Part of a small language model's weights.
Size: 20 layers, 16 heads of 32, MLP 1024 tanh GELU, vocabulary 2048, 21.7M parameters.
Architecture: LayerNorm before each block, learned positions, biases, tied embeddings.
Training: 410M tokens, 6257 steps.
MLP neurons of a small language model. Each row is named by its layer, matrix (down: output weights) and neuron, and shows model dimensions 16-111. Each number is 500 + 25 x the weight over its row's rms, rounded and kept within 0 to 999. Numbers have three digits each.
A block is one neuron, or neurons of one layer that tend to fire together. After each block is what it responds to, as a language model described it from the Wikipedia text at the highest values.

L14.down238:528501533528492484527461489489481538517509514485511522517537445499446515560496495498521534519474505494507446513514488464534543490501531549520503508474497524512504489487494494497507486488536497499500495494540508474474483478492514493479470480504473509458566491525488494524511556498506479525
L14.down265:502504508493496488500527545493510489530533508521500494471470514517512509519506480542477497493528487530475496487494475542506495531494534486486492498512494507521495457463482488494529502527486495476552500497462527516495486556530503513518497503481510528492510549505516543566489491506478468473
L14.down327:452481514505462489450501447441533498517513499478529504506502482496475520535495484511506463471461505536487485535475486500498487517505530522502486471484481493508505508507486508537514503510469494495547514517501507457489495514479557515568470482518480465502521497476485532521480548543509483485
L14.down380:530502478473535521487518530536534453494512495504492471481505524493463482468512455528535478489524513464537536496495475502499510514516497482521506475503494496515528536500559525484506515512509548498466495506470541474441476480527504529496465504445447484539500490517458532508527478506459508483
L14.down553:513487478469540558488454520446513493518504503524485535501484506502506536541484467526513494471495497550529458499492479540478500487478465518492523474507491495452515491476517535497523506509493519560520483462486549501500500514460512475481495521520501513495493484551467501492478483494526486502
L14.down732:463524500488522514495471505500507515486522506455468479530498570498509542486499487554497499503466471495470493498509470515497497581532449463505531498478491532450481536553481524497548556500503513531513478479461526501493469492496509538519488481531520508483502504482510441495510465519497481507
L14.down835:470484510488499501465506519536483494527495525501513473515458527510471486470492525511481516543501463509478517521526494541511544485476513497497490495487510488496491470546522501482503528482462534464472458493499514507533491528522487463483505503479460480493499488487514488501477532479498491427
L14.down882:493513487465493435498506514439476511501506530435504434495496443510525503508477507521518521505495522498515508458503517463523449539481547524490492530488539532476481507470469482446490501493501454489494491461495524537509466491476482513517518482506494500514504491536486501479479508473527464501
Adjective-ending word pieces

L5.down112:484489537527501489515529504451494506476507544533483460484481440534458513478483469455443506523479488507469522454513483476515492522485524497481495512510504516498472549485485502477463554511492544526516486520502468528519518518474531535512492452482475480585512487510467527552442559486501516506
L5.down114:543524527465487489542513518470479495526478479525510520493530518461553512501534493481523466481483476501501497487513468519480495491465497481520522511518513518509533483499487531504534477515485480483520490529517533510485527519552466458479509549479511540457504513492468453464489498507500492500
L5.down118:491462535533520523535528504501523439513480528564550469538462477459491477518524521456488498475477478484477480475494515489473488520528478492497450534552451530535512509534483506484553501468507535518514494522522492459502503512527436497514541499470513492476553502495540529498505504509536500471
L5.down254:549515487469505475485513519499552489516491462496515546526492507528521473506436476466471486490478507506528471486494477496530490512528484521469520504460495483517493496504532460475489501522467477505501488472494550457510518449496522513515480500537486491479472479463499515523475517473518482512
L5.down319:536483530506503460548481464505514512471460511460490495489494508535551495479499512527485478531483494497517474537522481521511492548503502532529516556511505496528502469444478523557509528480504475484500472447536477467476518476498469476498487477513532509473487483499532499514488496525499474510
L5.down431:513524517473475526440504532520502522482524535491488493487478473511470545487493491502434485544518506482497495505527584523499492476540466493485506513471481524505520542537465507474479473476528511496544508454484513543494520494491480501513495500500488487463508507518528563524515500497486485487
L5.down529:505488503547545484485472508540517487489479519483455462481490540481495508492466513452431525552449516497480515523511540498443483529462463460514458508486505505507477517503478525490513502517541486519509493481550488465532506499512487490549541515468504499463508509510513554496481471506488510494
L5.down612:553523502525482491461454469473527491499488505526485487491499478512506492532486494477531457449466466550513492484541503497462495500573499487498508486535482521502515485504484510507494470456515510507482532473507511527529485540510523516527484504482522508507473497534526474515522489537489477482
Second piece after initial letter

L3.down280:485446514488490514527502466503512529504548504493524487524485501531549461486501521470475519504449528508476529491495507479556532522510492525507533521512506485487504498483469529496466498507539493481494515452487513475439486492480522529535482507484529520479484460505499500504505463470472470533
Name and date completions

L5.down11:516490496477511488538527496473432485508507525506505478530494433518520509545467468469505511494511486478513473524497468513522508479503548508496474456476497498494503489495504502484538461510492538517525513467549492512542517545471508461507506462482509512512447495500484483514474496491468528491
L5.down27:483492484509512508517500510514501526489511508488485536461547474529486504499519462506541484490493517500469498479523460482508524508518472517491535501469545499478448525491499526493522523534499454498490543524504471495520524511488481513455504518519491523515529437487517473549506520468509485478
L5.down230:487537490499464511469500491506505459463493509516476494539526520466495522515509490532493506500528519478488508503508478470543497530456432499447538498531492501520481472481459536520515501500510533515483451502504500516517534492477546560454498487528504534520516511512519495489475538502479521471
L5.down510:554516502466443503448514510461485511471503459506578543492500521507559520485506447526461531515481482508503528532454494511481494504507476491476519504504493453514472499520510509491467487465501515440562477529502467469527537524496537525465505502516504497547481481538491517505516468516501492476
L5.down526:483468522549505466538526476494485508491457506496480452483490489453489484505464519501482470529501484522503497473497536477452484481489496555476494541494494502553492488481516461524501468508477492524498467481487538535460508464472501535485473534497528533522509512483501482503461479495480501484
L5.down675:510503534509515518528509529520455524510438522462498500440506475492503530478482505482501498519461492480521474467540470518472517509494504525506479514489506471531537529472471465541525517494553541482485515508485491488505511530525499518457525507504525466504500549507505476539491552485512526493
L5.down794:508526516460488516510483472489488542480494509503498462488511477519480536541507496487537472467494528467511504533510494463507509533512475491476468483509464480475476550502513461509470476518494504441496499496475465504508524549516507498473481492504523529484477483508517521508522507474514505490
L5.down883:486501504535506484532529496454536470487505496514451517562540456507491527519469430483493504503482451554481505514515499506554535540533498503515519509504475485458483424484527500512523513480475490528505536467475520497505508472491505493495502483546507480520483503460471502505511491497471495475
Word-final suffix completions

L3.down61:473536523494463531525535539486500524503487503498444504506503446496521483547453492494487504541507489504526531459486495489473492498546506504494497473493467486526489506488505463505524456473494468463488489493485511520504518449524572474497475480520525522489488470512460535523525486516468484448
Copulas and adverb endings

L14.down55:507531532535523480502443521501526485475531487488486489520505558480513477527529538484496497481508497526508540502479484444519487487519531503484528562530504517482535530495471494531490494512485492489519498513552490543482470511457494527505503507471495494434506482517484504469517492485508456473
L14.down56:528510480496478500479502471517502496506497489522532489569512522503479486538507437508482491450530487488478502464517490493545495495533466494518474511546487502482475520513486486525493507496539491463515523524523488472483521508520459492511474504494553535508488470518539463464489502511537500500
L14.down228:494517512548496521537454506453521496520524542485458475519477498472487518477489462501469538501515488507482459479505503538500479464465487528484495491497530536470479472518489512534464513504511495496527522484491492487475492457518473507512554505520529513476488537505499513474481515518533560529
L14.down432:498516524495505472498478480534501479509521481520527509506458494484473521510516515507518495493478525547498493470506555497459533472503504445538527487498557469499512489509497479506495530489512483461513495525537493515490482508557532530519481493469475494527510526511511519503474531534535475476
L14.down454:523487491487540478469515521490499484515505454483507505522478492528450520487484481519503487513468535512443475503524559508497492485485475507487500532463523499503505472495459488498501547481520444509547493517522547496479514462489542506491517531523501532538502494492543505501469537533479497513
L14.down842:495491470527524496546489506522533489505514490512530515519495505528507520515507474543489517462493434482480511494464446493454444483490504499458532505522460532503496529454465512500512486521493508503501527494486505466497477526491473476484515521471467514469524486546487477499539503518537528505
L14.down948:509574474521491517478522532470497495497545515514521531498506472529500509503494510489482491500481483463458504520514476473492512490477482521490476481546508465500552451514519497468498480534455506520542544463490529493530518510519507502483497505504518535479524474466507501474482503493470502485
L14.down970:527462521491518492503510478495470483522522496515493556485513479493479505518494473524453496515521556527493526522507526492508479536476460473498487514504448526509485488492539486493506544505521515462513476515515533518480473511534465500463497451460530493503515507483483534508517492508482512482
Copula after the subject

L14.down292:484563511478507516542501529528508470489542498510548485478455498484526518496539487492502505508476458497469438467497469449480473501457473505494463483520473505530494511502472494499468481477491490522455539506487525550532494541517427460527537490505484516510465512539492493537451513468483479490
L14.down301:525510488502505509507462537506466496530493469496547502514516492489506504528465514535507475500502496473521478523491531500513513540482488470465459523487500522510544481505503491533516510539484480519529469466532497516489523524493524537469489487452518519531514519535446458492527491514500523514
L14.down665:454518505481507515515507512498533516501501493506515491495510494505508535471488475501500489482507524549489532469535511509513493495521484479512516494504512528496513551519531515495525496464457548493501563548475531496483496522486489541481502512484475523465525499482499522478526478523485509527
L14.down672:495521486495532474495506476548500522467528512497520474508533501489456506442485497531526465510542486520513539493471517531507517531493495504495523476528499522490513527498467522466522471498474539535478511500482561425507501517496509492524482498529529509475528477528519494477505475515512532481
L14.down820:550497514476506505470518488517490541471504459462485493528462507560461489503533451509492541430523480506494488449501531501495484537466511469473496503529502492506514498506514518527485471507474479533499468543510495475485510523471526483518494542517532487495510478503512490536523510497436511502
L14.down868:480536472492512459513507513541496522476533474523489539505475511489507508509532531497491491474462503479484499470506493495516490510510480455523549506502491503489522511477466463487485487498510502502510543492524513546524516479466513483491473458504498523530515511514486522475512494532502493500
L14.down895:477521470495516477508518494540505500510488485524486484533515490507450493497493500512526498450492514510498498465449457511489548516512522513412503471530485478433475509533521490501489507486499464506494463520468540492550514539525476466474513481530508471461480516490466505522493510485513474481
L14.down905:505522458540493467541462518514508501460523515520501503486524514495474540472501460488521476457514510485480536487534518492479514539477492492507492470528447525507495559505535523500533493517529515449495475516477475466503490483533548542516499536485519487497548506518509493484532459472487519539
Liquid-vowel word fragments